{
  "num_attention_heads": 3,
  "num_key_value_heads": 1,
  "bias": "none",
  "init_std_down": 0.0,
  "beta1": 0.95,
  "lr_head": 0.00494,
  "warmup_steps": 450,
  "schedule": "wsd"
}
MLP neurons of a small language model. Each row is named by its layer, matrix (gate and up: input weights; down: output weights) and neuron, and shows model dimensions 0-127. Each number is 128 + 32 x the weight over its row's rms, rounded and kept within 0 to 255. A neuron's up and down rows have the sign that makes its largest values positive.
After each neuron's rows, "fires on" lists the tokens most often at its 100 highest values on Wikipedia text that the model never trained on. A number after a token or word is its count.

L4.gate194 [169  87 136 115 171 112  91 153 117 131 139 132  56 151 125 148 169 129 160 111 130 105 123 180 140 126  87 178 149 100 118 129 147 203 185 122 165 173 107 105 178 109 122 157 164 114 130 162 156 131 117  68 160  69 151 133 121  95  76 153 137 108 133 128 149 164  95 132  85  95  53 128 175 118 164 209 110  83 168 130 145  18 105 125 130 123 104 147 124 169  93 140  73  44  47  97 120 106 176 189 113 117 176 105 136  97 107  95 175 170 173 128 132  93 169  97 113 131 127 150 124  95  84 117  93  29 160 180]
L4.up194 [ 89 135 141 129 107 142 103 126  85  95 120 109 132 147 153 163 195 113 108 114 102 154 145 130  77  93 126 192  87 109  97 151 117 117  76 131 108 170 104 156 107 206  95 145  76 123 143  61 108 115 145 121 107 137 196 150 113 132 111 183 179 140 166 138 104 148 100 142 158  63 122 187 113 109 103 149 159  88  94 135 177 115 173  93  84 139 136 168 146  93 130 172  85 191 156  77 126  89 105  82 172 112 119  89 158 129 112  88 123 110 134 102 178 137 175 132 128  77 134  83 104 169 109 143  92 143 167 124]
L4.down194 [ 61 123 161 109 163 123  36  81 196 124  81 107  81 162 123 153 132 146  50 113 110 158 112 157 117 137 101 161 168 128 106 115 138 139 100 108 134 123 107 156 138 135 159 103 130  55 135 122 146 129  95 133 135 176 131 172 125 169 154 177  65 131 146 133  95 120 132 140 171 109  96 106 193 159 125 136  74 114 110  77 135 126 111 184 104 129 105 145  45 105  96 187  60 113 125 140 113  79 166 162 122 135  65 111  83 129 105 123 171 138 133  55 113  77 111 121 138 118 101 170 123 108  83 140 107 110 164 152]
fires on: "ad" 18, "ed" 8, "il" 7, " 0" 7, "ul" 6, " rele" 5

L4.gate765 [179 150  98 153 145  92 112 115 101  91 159 161  94 161 130 155 158 192 120 123 200 100 135 164 100 152  82 125 111 122  91 121 123 184  97 113 139 157  81 128 192 145 122 145 128 133  91 162 130 113 130 118 149 158 101 144 158 189 134 175 118  91 180 126 108 131  89 114 109 131 120 134 127 145 105 198 132 152 118 186 134 156 140 121 136 104 166 148  99  70 119 137 126 143 108 112 114 112 139 168 149  95  30 139 168 135 208 106 129  77 134 129 120  54  84 208  80 154 148 123  88 135 130 105 110 126  38 175]
L4.up765 [157 170  78 112 179 134 169 134  83 118 152 122 126 138 126  57 171 146 156  87 136 119 170 110 111 165  76 118 137 139  86 149 198 157 128  74 125 116 120 164 114 136  96 130 116  68 152 193 145  76 177 143 147 111 106 126 133 126 187 116 114 128 129 113 133  44 130 134 154 191  31 171 160 107 183 151  70 101 136 119 156  96 111 105 160 116  71 131 116  78 108 155 105  34 113 156 145 109 157 121 110 123 112 116 175 145 167 123 116 134 140  57  83 190 140  67  93 145 157 125 140 117  73  97 104 173 156 156]
L4.down765 [148 193  49 134 132 146 145 148 145 153 143 109 135 127 129 172 176 173 136 166 164  83 109 143 118 157 106 120 117 138 147 118  62 192 155 120 135 157 165 147  77 139 177 120 127 123  85 255 175 123 103 147 118 123  73  62 122  80  94 143  94 121 125  89  78 134  95  99  99 141  79  93 177 175  81 120 135 143 151 108 103 156 142 170 170 117 141 131 148 181 157 190 123  86 121 160 191 112 130 110 158  88 111 200 124 186 175 114 107 122 132  77 138 130 136  97  98  64 113  81 142 123 124 200  89 194  46 129]
fires on: " into" 24, " to" 21, "ad" 14, " and" 5, "v" 4

L4.gate60 [135  92 152 117  85 105  98 103 171  61 134 173 198  87 133 126 142 146 146 130 137 130 171 133 132 163 153  59 112 161 135 105  48 138 130  54  89 198 124 139 183 129 143 176 165 156 146 168 176 151 135 151 134 158 143 180 144 183 127 136 149 188 109 172 117 195 103  77  56  99 140 114 132 170 151 169 102  99 179 143  96  78 146  80 193 110 163  97 122  87  78 117 105 177 133 100  85 152 156 133  58 166 123 134 133 159 123 163 161 111 123 113 113 106 125 160 141 141 126 135 107 128  97  78 155 113 137 152]
L4.up60 [ 82 125 109 111 107 148 114 175 100 124 142  97 175  28 104 133  59 108 129 109  91 150 157  54 124 128 135 185  89 195 158 185 130  87 144 147 155 138 151 133  75 153 179 141 126 151 101 143 152 166 145 110 147 139 104 144 175 104 108 157 160 185 138 158 114 158 133  92 121  71 100 107 153 220 118  95  55 166 150 166 204 147 142 147 137  99 144  81 138 141 135 156 143 121 136 153 142 124 115 139 186 154 188  89 111 149  84 156 111 125 142 121 107  72 148 157 114 127 129 118 109 121 107 132 136 125 120  88]
L4.down60 [ 68 153 136 139 159  98 111 150 141 150 112 199 121 126 123  83 148 176 157 109 211  96 120  88 153 141 133 121 120 114 141 153  77 109 165 100 153 109 124 162 112 130 107 226 177 180  99 105 114 191  97 178 146 147 113 199 123  98 178 168 151 161 120 191 170 118 126 131 146  63 108 137 144 134 138  90 170  84 170 178 118  94  93 130 143  82  96  98 151 104 136 193 151  63  93 181 159 114 129 158 100  99  90 181 134 113 124 183  95 157 131  88 114 158 142 125 116 112 164 103 158 173 121  47 111  91 135 217]
fires on: ":" 23, "x" 12, "f" 10, "b" 9, "|" 8, " to" 7

L3.gate7 [203 158 172  98 178 108  80 135 169 189 148 143  98 126 143 152 110 154 110 145 133  85 110  93 107 132  78  91 184 194  80 102 120  96  78 160 187 113 100  75 135 144 123 128 136 141  58 188 125  97 125 162 151 151 122 104 102 157 133 103 120 141 126 163 153 142 128 107 106 137  73 127 199 137 140 128 101 136  89 118 173 113 149 110 146 228 140 130 151  90 124  82  82 128  94 113 125 174 147 195 169 109 111 156 118 135 128 185 107 134 155 144 112 111 117 128 121 123 130 116  59 128 137 147 112  74 179 191]
L3.up7 [142 179  95 115 152 165  86 140 142 135 132  60 125  82 177  80 175 121  95 163  98 103 195 106 108 158 125 141  93 145  78 133 131 128 118  56 148 145 119 114 184 116 136 170 173 143 128 132 138 144 115 195 120  82 164 126 130  82 142 120 125  94  92 107  83 148  89 138 141  93 138 142  89 144 167 141 104 126  56 198 162 175 145 158 135 130  93 115 170 140 141  95 130 138 126 165 146 145 120 116 153 118 135 167 106 118 122 131  87 139 106  96 179 121 103 155 192 137 124  83 127 151 112 124 185 164  62 149]
L3.down7 [190 120 123 123 128 128  94 188 140  81 185 131 110  91 141  84 139 101 112 164 118  70 118 120 154 169 143 171 123 116  64 162 127  85 107 165 140 111 141 136  57 128 143 119 177 173 117  47 115 107  79 125 211 189 171 102 123 180 152 205 127 133 108 126  87 138  81 128 130  96 187 132 127 150 126 135 123 168 101 147 105 166 164 156 106 144 150 161 116 126 132  94 166  75 134 112 107 133  88 153 128 141 204 165 110 107  58  99  86 149 149 111 154  87 141 132 154 124 102 104 206 110  82 133 105 130 128 121]
fires on: "," 48, "e," 13, "son," 5, "on," 5, "s," 4

L4.gate865 [ 77 113 122 125 160  22 115 134 131 106 135  89  93 134  98 156 113 177 128  91 132 205 106  95 120 123 156 136 131 165 211  99 168 167 118 124  83 159  76 134  78 142 140 134 131 171 108 140 141 139 164 168 115 125 173  72 122 179 151 107 196 154 152 175 127 152 145 107 167 152 163 169 107 111 171 128  92 104  91 178 154 144 127 121 178 181 178 110 126 107  83 109 151 130 113 128 147  78 132 116 137 175  85 122 123 167 107 176 125 135 155 119 154 168 156  91 103 106 139 141 130 138 127 117 189 153 150 140]
L4.up865 [163 125  73  97 124 128 180 126  71 106 181  98 148 158 116 106 155 101 175 131  95 135 157 133 167 146  92  42 137 118 159 138  55 130 117 142 163 144 101 125 139 114 143 150 146 130  68 113 123 120  89 113 166 195  97 114 169 143 140 109 127 135 114 130  98 158 152 111 121 147 105 130 143 135  76  96 137 123  97 141 128 146 157 150 106  83 111 141  83 125 149 136 151 149 167 149 133 166 110 125 110 134  94 113  52 105 118  74 158 131 116 119 158 147 153 135  91  81 138 192 103 102 194 170 155 154 100 132]
L4.down865 [121 105 138  77 115  43 117 137 119 118 113 101 131  78  87 112 101 144 155 152 116 156  96 109 114  65 177 111 102 111 157 224 146 103 158 102  88 167 177 128 112 146 119 109 150 136  74 106  94 111 120 133 128 133 122 104 118 125  75 132 216 200 136 190  83 125 160 111  79 168 113 106 124 126  89 160 139 104  74 141  98 137 170  92 118 122 131 145 102  87  98  90 120  78 139 156 188  97 152 159  92 196  66  74 131 142 133 121 104 176  98 156 172 175 161  94 118 109 162 182 104 171 109 142 128 190 101 118]
fires on: "," 25, " in" 24, "a," 10, " County," 6, " of" 6

L4.gate842 [104  67 108 185 142 140  85 169 128  99 119 124 109 163 132 121 118 132 152  83 102  88 149 175  98 174 149  94 136 167 117 203 122 163  98 105 108  95 152 215  95  62  97 123 136 154 130 152 186 125 143 131 153 132 179 125  69 163 171 111 180 113 123 154 112  84 114 108  96 148 113 143 189 101 156 152  64 123 108 180 176  88 120  64  96 146 144 127 133 163  69 138  56 112  72 129 160 136 129 101 173 110 137 120 135 135  90  59 156 135 127  96 113  97 137 103 117 152  99 158  73  67 156 152 110 131  77  77]
L4.up842 [ 89  86 134 131 196  63 126 152 166  48  99 142  94 129 104 107 132 138 157 150 115  88 210 143 134  92 133 107  83 151 104 110 189 195 103  96 132 119 126 160 166 128 139 151 116 106 127 126 113 128 151 137 144 153 190 171 117 149 147 179 154 144  86 176  68 149 103 158  81 166  73 134 135  84 123 131  53  90  86 104 159  59 121 134  71  73 144 127  98 172  81 110  76 152 166 137 171  89  71 103 124 150 161 150 129 150 123 141 126 162 146  84  60  77 116  95 157 117 123 163 143 173 116 108 126 120 128 155]
L4.down842 [138 100 174  84 134 153 162 108 110 137 139 123  86 219 120  82 152 183 133 147 132 108 126  79  99  92 211 137 149 122 133 131 143 154  88 146  95 100  52  71 137 146 160 135 101 116 129  55 136 155  89 112 133 184 153 127 130  75 176 104  82  53 159 132 122 132 152 132 150  69 134 130 171 132 180 102 111  66 102  98 154 149 112 147  70 121 135 100 183 147 119 191 154 105 108 107 111 146 133 171 118 112 113 150 117 142 133  97 192 105 156 120 154  28  72 108  84  95 109 150 178  81 116 127 146 140 147  97]
fires on: " with" 54, " from" 11, " to" 10

L3.gate889 [139 124  60 107 115 150 163 137 110  58 125 140  88 132  74 166 144 140 144 162  51 139 157 175 125 100 139 118 119 130 174  86 121 135 150 105 182 135 111 113  90 147 109 150 197 177  85 172 155 144 118 107 182 144  89 120 174 163 124 144 158  70 113 164 150 215 111 116 119 103 140 121 122 110 148 196  97 103  90 144 121  80 133 123 103  96 163 169 117 167 128 138 106 141 125  94 141  94  97  81 165  98 163  67 115 138 114 104 126 153 116 115 194  85 149 179 167 173 114 134 124 105 143 139 178  92 133 136]
L3.up889 [157 152 152 127 201 138  57  98 153  80 110 100 109 143 133 148 153 100 121 130 114 126 168 175 136  96  65 150 145 140 176 126 126 117 121 214 157  85 132  96  86 210 103 180 105  84 163  95 139  95  92 134 133 126 143 168 134 128 140 138 116 169  84 157 192 135  99 117 138 185 147 178 103  64 101  94 103 182 152 124  94 154 124 117  64 100 103 192 141  95 121 108 149 149 137 115 145 155 115 134  86 114  89 141 140  53 164 109  49  96  96  92 109 153 173 124 165 145 189 107 112 117  83  93  75 171  44 116]
L3.down889 [132  71  61 140 145  79 129 130 116 128 132 149 127 114 158 109 146 103  91 102 101 148 143 164  97 155 125 141  87 166  54 117 117 186 155  80 136 137 141 105 160  96 103  68 149 147 123 109 142 155 128 135  88 124 102 113 161 212 172 107 122 118 184 111 141 112 132 165 153 109 133 211 126 145 151 113 155 178  99 120 102  67  91 109 107  61 135  89 121 156 118 113 138 116 122 123 132 139  86  75 154 140 156 126 138 126 187  76 160 115 120 117 121 114 141 164 155 108 133 134 103 163  74 133 145  88 129 150]
fires on: "an" 16, "ed" 14, "n" 10, "ey" 6, "ad" 6, "a" 6

L4.gate918 [153  85 114 181 128 104  71 107  89 145 169 140 136 145  93 174 127 138 159 104 119 190 166 120 131 129 130 134 169 160 173  84 133 139 110 136 109  47 176 115 171 154 132  98 162 170 125 136 145 155 199 118 108  58 138 117 160 175 125  90 162 140 176 177 125 192 148 108 169 157 129 195 103 135 145 130 134 147  56 127 107 127 143  94 173 179 173  89 150 116 139  51 156 108 120 126 152 109 178 126  81  63 111  92 148 168 183 144 156 102 154 107 142 158 123 159 112 167 123 104 138 113 106 127 153 148  82 153]
L4.up918 [149 171 174 184 156 175 212 126 160 107 147  88 146 124 103 226 141 101 128 147 174 159 157 146 139 160 103  88 138 179 186 133 121 136 154 129 106 154 179 131  93 144 126 123 125 140 124 124 110 129 124 137 183  99  84  91 142  76  48 134 155 151 131 111  76 112 148 134 149 135 112 123 148  77 145 173 155 176 158 100 115 126 186 164 123 127 137 155 149 128 113 139 140 171 153 127 121 113 146 121  93 107 154 173  96 109 121 148 106 121 197 140 142  96 158 164 164 153 123 148  50 173 130 152 120 176  95  97]
L4.down918 [169 144 155 129 160 133 162 138 192 131 120  87 109 173 137 138 113  87 110 184 161 133  79 116 187  68 179 107  47  91 116 110 141  87 131 128 122 169 177 165  97 106 145 182 145  57 157 150  90 157 174  64 198 178 120  94 105 102 104 104 172 147 165 137 151 124  67 176 141 139 130 130 213 127 143 112 130 114 121 123 123 126 115 111 114  89 115  58 122 107  49 197 105 128 159 175 132 145  46 106  89 135  80 123 161 124 122 110 138 156  62 155 162 166 135 135 117 146 131 131 123 140 120 149  31 111 125 148]
fires on: " in" 35, " the" 22, " of" 10, " |" 9, ":" 5

L3.gate430 [149 159 164 133 126 107 100  65 178 107 128 140 144 115 102 166 150 126 169  77 152 156 165  70 160 110 178 138 110 136 142 119 122 111 136 167 114 150 139 126 176 165 170 115 155 145 105 125 139 143  90 108 107 122  69 151 133 145 166 111  99 104 202 114 140  59  96 141  86 172  48 128 124 171 127 134 110 110 116 169  91 137 116 129  83 133 120 139  83 145 149 119  71  93 130 224 163  94 114  68  99 100  72 189 121 169 151 114 130  61 149 133 150  67 153  78 156 133 125 186 125 119 130 139 129 133  88 138]
L3.up430 [ 96  69 177  98 108  76 160  41 140 178 152 148 149 136 142 106 106  92 143  96 182 157 145 154 123  77 154 121 141 107 139 114 125 129 100 106 147  61 128 115 122 116  91 115 133 106 173 107 146 112 113 135 123 141 165 141 165 174  72 144 164  99 108 136 211 109 165 140 108 145  71 157 126 122  84 145 115 136 112 106 101 149 120 150  96 121 119 188 101 116 124 116 138 168  66 118 137 105 173 126 120 106  90 197 118 112 149 128 132  97 144 111 105 198 135 152 152  95 111 165 136 125 116 163 160 133 167 205]
L3.down430 [124  95  72 160  94 145 144 125 115 119 114 118 144 132  97 129 170 128 120 145 102 161 175  94  88  86 169 100 188 111 131 113 145 190 100  90  94 137 110 153 103 144 112  61  84 182 118 134  95 172 156 138 132 132 153 170 125 138 140 110  96 129 187 168 156 130 109 154 122 103 120 130  99 153 154 112  93 194 146  73 105 138  80 126 109 118  91  86  60 143 128 164 127 121 101  93 145 105 135 129 116  85 117 134 121 121 151 124 172  80 153 143 156 176  85 111 146  90  83 143 175 122 136 100 123 157  85 139]
fires on: "y" 15, "b" 14, "og" 8, "w" 7, "ly" 7

L4.gate288 [152  92 146 135 185 148 114 134 147 146 173  94 159 179 178 164 130 113 204  79 105 115 118 101  92 157 159 137 103 137 111 164 117 171 113 108 145 119  60 179 145 163 137 116 145 144  78 228 142 145  93 139 139 141 157 120 149 152 180 113 189 141  60 119 176 150 167 111 123 141 108  67 111 124 165 147 130 128  87 194 142 101 114  30 128 145  91 129 100 105 136 121 134 123 118 143  74 119 142 156 126  90 153 127 133 103 120 134  96 171 157 175 130 128 124 161 153 127 137 132  67 108 124 105 131  79 156 174]
L4.up288 [ 93  65 107  50 162 126 130 157 130 175 146 137 139 171  79 134 149 157 125 128 185 141 153 125 153 177 113  81 105 112 119 112 157  97  89 124 192  86 161 161 122 116 141 148 119 170  92  97 141 133  81 166 101 106 180 147 162 131 163 107  67 161 159 145 135  97 182 173  99 124 126 118 145 130 125 119 156  91 110 100 113 132 127 207  77 110 158  90 138 140 199 169 123 163 147 150 117 146  50  84 111 159 125  94 128 102 147 107 163 104 113 129 149 118 167 190 128 146 114 153 116  95 101 173 122 131 199 160]
L4.down288 [110  56 151  60 164 200 105  99  97 116 156 122 130 155 146 158 145  88 112 153 148 135 101 125 148 206 148 144 153 169 113 171 131 156  65 111 127 120 168 134 202 146 117 114 166 139 140  96 147 117  80 137 192 180 168 126 151 160 117 137 139  70 197 167  94 102 140 139  96 122 190 110 132 123  91 170 118 190  93  99 202  86 175 131 132 143  98 108 103 151 126 126 149 119 126 148  60 118 142 108 129  73 103 100 121 130  86 108 130 106 135 126 158 110 183 154 165 166 113 121 121  80 114  88 146  72 161  89]
fires on: " \"" 30, " of" 17, " with" 11, " as" 10, "ually" 4

L4.gate569 [138 148 124 147 158 153 131  59 127 130 146 144  80 137 175 115 108 104 174 131 123 179 134  93 169 134 103 126 176 170 195 127 164 166  76 143 141 216 181 126 177 160 146 118 100 107 132  94  99 151  93 168  85 176  88 131 127  79 184 154 143 135 142  82 115  49  84 141 104  83 144 113 168 127 124 135  94 141 109 119 139  75 134  88 202  79 117 135 118 163 108 130  90 112 136 149  96 118 121 118 146 131  98 173  99 138 177 102 151 137 122 137 143 121 150 141  89 159 105  66 143 183 137 180 114 107 134 102]
L4.up569 [128 130 136 112  85 108 128  65 130  91 167  50 160 115 139 115  79 173 203 119 133 101 146 130 130 106 106  69 122 116 180 137 154 100 167 144 108 131 143 130  96 134 172 105 112 175 133 147 156 130 149 101 139 134 138  78 141 106 102 145 136 178 120  77 139 122 204 188  92 159 136 119 135 158 108 111 135 159 138 145 172 121  82 104 158 151 137 139 128 152 138  70 143  48  95 123 118 138 153  79  47 143 146 106  91 155 158 149  59  84 148 168  93 150 174  98 114 123  85 128  91 120 133 110 148 193 164  60]
L4.down569 [103 166  93 164 132 176 131 126 121  92 114 111 106 125 147 140 108 139 111 119 100 152 198 108 144  66 152 109 118 103 109 134  81  99 140 130 151 233 145 107 201 189 105 141 113 162 137 106 103 195 207 160 122  88 165 115 105  63  69 123  66 138 132 109  93  81 136 111 119 145 120 102 127 154 169 127 160 152  87 137 137 141  69  88 104  91  98  76 145 120 138 129 172 131 140 140 132 151  70 151 159 105  99 169 112 208 133 139 150  79 109 160 143 104 129 124 122 152  96 148 116 187 139 126  62 158  79 143]
fires on: "b" 26, "an" 12, "c" 12, "e" 5, "ation" 5, "og" 5

L4.gate785 [106 167 160 154 153 124 139 124 156 116 144 181 169 114 121 146 121 170  84  99 123 179 105 112  94 131 117  58 118 137 117 117 103 141 118 119 120 146 190 190  91 170 111 140 131  80 105 123  99 180 114  61 129 172  85 151 142 132 103 148 206  89 146 124 128 145 136 103 134  83 102 133 125 147 140 148 112 114 108 183  97 112 128  84 130 192 170  61 121 108 140 168 115  89 148 162  96 102 148 131  46 141 139 115 161 158 108 134  72 130  98 146  83  96 134 116  93 119 165 108 152 100 160 120  91 125 159 122]
L4.up785 [171 121 129 139 101 146 140  94 150  92 123 120 143 146 121 117 132 142 175 107 125 141 160 163 101 120 128 142 167 136 169 177  89 120 127 129 163 105 160 135 123 153 151 109  84 138 108 163 119 108  98  98  93 119  66 125 127 133 126 158 137  78 104 104 116  91 117  90  64 173 145  60 107 131 119 139 112 182 102 142 164 113 157 169 127 110  94 135 114 115 120 121  96 110 126 129 197  99 142 151  95 212  78 103 114 135 106 113  91 126 166 155  94  75 169 123 109  89 180 137 138 151 149 174 137 196 144  38]
L4.down785 [124  92 146 131 103 177 204 128  85  92  98 116 140 159 108 103 170 123 104 108 127  85 131 189 150 116 102 183 120 105 101 133 138 111 129 172 132  82 119 140 105  74  78 123  72 202 142  63 198 162 141 120 153 129 142 101 111 146 127 209  59 116 103 125 138  87 101 124  91 145  97 109 110 130 127  84 136  85 117  76  79 108 150 141  77 105  80 134 170 157  71  65 133 160 114 113 107 155  72 105 119 126 101 141 135 136 145  38 160 125  97 128 152 123 110 143 106 131 138  32  55 106 145 150 183 169 124  90]
fires on: "l" 21, "or" 8, "ation" 7, "an" 6, "off" 5, ")" 5

L3.gate637 [112  98 139 128 131 100 101  88 180  86 131 179 164 135 147 151 164  89 153 126 112 117 189  71  44 174 112  94 119  95 156 104 140 143 135  69 202 100 139 132 206 145 171  98 151 152 162  75 186 106 131 104 164 131 114 129 172 113 136  85 109  97 120 120 111 158 145 140 193  86 120 108  51 122 165 160 145  94 102 169 140  92 161 138  91 115 128 135 147 136 175 130 107 118 115 130 180 162 154 179 182 170  97  90 140 126 107 116 103 113 173 136 109 108 143 156 148 142 180 160 123 143  97 178 100  83  93 128]
L3.up637 [125 121 185 196 185 113  25 132 116 117 106  98 118  53 119 122 175 109 153 125 132 129 150 103 126 155 106 155 136  95 200 113 154 139 145  84 111  18 130 121 154 164  93 152 121  68 109  75 131 128 155  97 150 149 146 113 141 169 118 177 146 148 109 144 124 176 151 153 146 114 150  64 123 104  67  57  86 176 167 165 149 110 123 110 175  54  58 136 134 115 148 124 123 114 147 153 211 198 117 151 133 150  90 119 103 145 151  98  76 143 113 159  86 117 106  59 163 112 118 144 128 118  75 120 156  88 114 135]
L3.down637 [119 123 156 119 137 151 146 113 149 103 159 140  83 117 123 134  84 102 115 135 118 118 119  82 171 149 140 154 128 118 159 113 118 108 173 139 143 110 155  55 118 122 114 112 111 142 184 110  93 155 158 133 109 106 117 123 123 159 140 128 137 134 127 141 115 140 123  85  91 108 157 163 203 123 126 160 137 134 149 149  80  74 189  81  82 205 144  95 130 164 134  85 132 100 163 162 146  79  78 126  87 177 117 114 109  89  99 182 167 150 110  95 157 146 157 137 101 108 152 114 160  58 143 163 104 159 117 108]
fires on: "ph" 15, "en" 13, "o" 13, "an" 6, "ae" 6, "a" 5

L4.gate888 [119 124 146 123 146 172  86 129  84 141 140  93 108  92 143 115 169 173  78 124 121 158 142 110 125 127 119 106 123 194 131  87 114 114  61 158 128 140 119 129 103 120 149 149 163 135  78 158 165  94 109 167 190 157 133 140 169 100  97 139 101 106 147 118 169 164 144 109  49 132  97 131 118  99 154 134 148 122 114 123 164 136 178 163 113 177 118 124 131 131 150 108 121  71  37 240 137 202 162 182 148 107 101 129  88 168 129  91  54 137 151 117 142 139 108 123 144 120 139 139  59  97 119 210 192  75 141 121]
L4.up888 [106 105 124 101  88 128 124 104 152  93 145 151 117 208 109 143 122 145 118 153 153  80 149 110 145 103  75 142  85 158 102 138 171 111 121 111  71 232 129  82 136 144 129  73 167 163  72 152 100  88 130  83 149 121 155 153  64 116 172 185 156 142 157 138 139 121 136 138  99 137 122  69 154 119 145 131 119 184 147 140 149  62 143  78 123  85 141 151 100 144 143 105 132 108 127 107 158 148  64 105 189 177 102 109 121  42 143  75 148 230 101 124 115 129 138 111 124 160 184 168 122  54 115 125 188 113 131 155]
L4.down888 [163 147 157 141 142 115 102  93 134 188 123  99 142 157 155 123 138  86 106 203 112  88 142 101 146 215  89 100 135 108 104 110  92  85 132 103 172  87 115 125 143 176 100 198 113 125 179 168 140 140 163 150 153  69 162 179 156 197 153 158 150 143  65 124 162  86 102 170  96 125 120 125 168 119  98  98 127 184  94 128 147 105 188 185 173 182  95 127 136 130 104 110  94 141  68 196  86 139 172 155 114 138 116  94 109  71 104 177  94 108 172 138 148 157 132 131 179 135 159 118 127 153 105 127 108 104 136 146]
fires on: "," 56, ")," 9, "ic," 5, ";" 4, "s," 4

L4.gate235 [ 78  88 132 215  84  86 127  91 196 118 149  67  84  67 114 168 110 125 211 121 139 102  96 148  77 134  88 192 131 169 131  95 112  52 119 146 129 116 144 155 127 144 116 136  71 103 174 112 139  91 102 130 116 177  53  78 178 148 146 100 147 112 147 111 127 106  97 103 172 126  81 105 108 126 119 105 130 100 122 149  75 101 102 129 109 227 123 137 131 128  80 119 171 142 146 146 110  96 101 162  70  91 143 120 159 149 110 121 137 112 159 168 146 109  93  92 128 133  60 151 145  58  95  96  93 117 144 105]
L4.up235 [119 121  79 131 115 114 100 106 190 129 159 150 107 146  79 146  99 128 111 153 147 122 130 131 176 125 139 111 146 197 136  80  69 130  88 195 138 142 115 107  85 100 145 149 152 163 113 121 120 135 148 141 186 142 126  89  95 182  97 110 120 108 129 115 141 131 160 181 129 145 116 158 104 167 161 114 132 119 141 132 141 173 163 188 102 136  97 167 148 156 123  81 119 124  93  63 108 193 111 115 139 136 112 184  53  86 115 116 158 152 136 154 146 163 160 118 134 128 144 123  72 131 201 180 137 127 144 110]
L4.down235 [ 90 171 168 134 148 100 168 155 108 114  81  90  96  82  78 129 132 170 135 177 122 120 114 148  84 132 139 216 154 125 135 160  87  94  93 139 112 124 149  98  86  60 140 141  63  83 117 127  99  69  90  71 146 144 144 155 179 116  93 109 140 128 159 117 164 122  52 125 114 143 135 147 119 137 135 142 124  94 124 125 116 107 145  81 107 111 182 156 142 125 121 138 190 111 147  84 136  95  96 155 102 138  99  58 115 180 153  97 143 145 122 167 135 163  83 125 104 141  96 182 148 124  82 149 117 137 113  38]
fires on: "," 34, "s," 15, "e," 7, "es," 5, "a," 4

L3.gate153 [118 177 142 165 182 151  87 125 107 125 190 110 102  86 157 138 169 136  98  73  80 133 140 160 116 178 140  72 189 156 135 220 111  97  91 123 129 110  80 165 191 119 154 103 120  71 131 108 111 122 204  59 134 102  86 127 160 147 143 138 145 153 106 174 146  92 160  44 191 201 138  95 136 162 168  85 134 121 112 159 156 122  87 152 164 138  64 120  60 125 106 122 104 113  62 120  83 126 130  79 103  88 127 145  98 177 108  99 122 172 148 175  93 153  83 101 116 116 141 151 177 144 133 137 124 118 166 141]
L3.up153 [144 112 137 126 165 155 100 126 124 138 111 109 149 139 116 164  97 108 147  80 134 121 129 117 108 152  75 124 143 126 184 133  59 126 163  48 157 158 126 153 112 184 142  77 129 140 140  72 147 157  73 111 106 130  79 214 182 163 117 133  19 164 123 124  90 146 136 134 118 107 118 103 109 108 150 141  92 134  96 118 140  93  75 117  92  89 135 138 125 104 133 108 126  91 134 190 133 139 116 142 133 112 142 131 123 134 181  98 160 112 179 131 136 113 129 103 201 152 116  67 160 137 138  90 119  77 137 191]
L3.down153 [130 146  92 144 132 135 126 172 118 142 132 153 102 113 111  60 143 134 192  97 127  83 105 185  94 136 115 117  80 124 148 147 125 139 119 138 121 143 119 140 132 132 135 111 110 158  99  70  67 180 167 142 138  17 116  99  74  99 132 131 121 153 179  43  90 119 102 122  73 160 150 177  80 142  81 119 143 146 159 114 116 122 121 120 147 117 122 128 101  96 105 190 168 104  82 122 124 128 167 103  91  50 156 179 132 142 135 137 173 157 249 173 137 133  85 161 139 132 119 151 106 125 127  73 138  88  94 149]
fires on: "ly" 18, "al" 11, "am" 8, "is" 7, "|---|---|---|" 6, "ines" 6

L3.gate225 [165 103 132 225 114 119 136 116 122 101 100 185  85 124 155 123 136 130 131  62 107 148 133 144  85 118 119  91 116 122 154  89 158 108 118  89 171  61 148 110 121 144 123 120 142 131 139  98 127 131 118 116  80 115  97 147 193 100 161 102 130  96 109 143 116 155 165  71  86 119 136 162  79 111 170 107 109  95  75 116 153 147 121 115 160 194 131 174 107 151 117  95  60 181 131 162 175 133 108  85 145  95 110 113 122 132 215  94 125 170 140 113 155  69 107 170  44 164 156 153 159 116 165 136  67 101 130 101]
L3.up225 [146 138  96 118 103 176 121 175 106 144 113 118 136  97 158  56 105  91 168 125 139 112 141 152 109 143 135 141 124  93 148 183 161 146 164 136 138 100 122 140 113 133 151 199 141 142 118 127 102  82  99 100  97  72 168 157 173  79 124 107 175  97 167 123 134 188  98 147 127 129 132 123 131 159 135 127 136 170 126 107 139  89 124 102  94 150  70 137  61 132  91  95 162 143  91 164 148  94 102 105 133 105 167  77  62 183 150  94  84 102 149 143 143 176  89 168 144  58 127 130 123  65 101 112 114  95 172 131]
L3.down225 [ 27 178 122  73 111 121 143  88  99 164 170 106  92 100 102 209 125 147 144  96 116 129  74 115  93  89 166  99 136  72 145  77 146 131 134 117 123 175  90 161 142 112 156 120 132 128 124 121 199 126 121 148  99 147  81 151 129 139 120  91 193 112 157 133 127  97 180 151 148 115 156  97 164 162 116 126 125  96 115 111  92 120 141 183 124 110  65 101 137 199 171 143 163  67 174 145 113  59 115 104 144 161 115 121 181 215 145 129 112 131  97 192 214 130 161 117 187 109 148 168 165 134 111 135  82 130 105 113]
fires on: "ch" 13, "n" 10, "h" 9, "c" 6, "e" 6, " story" 6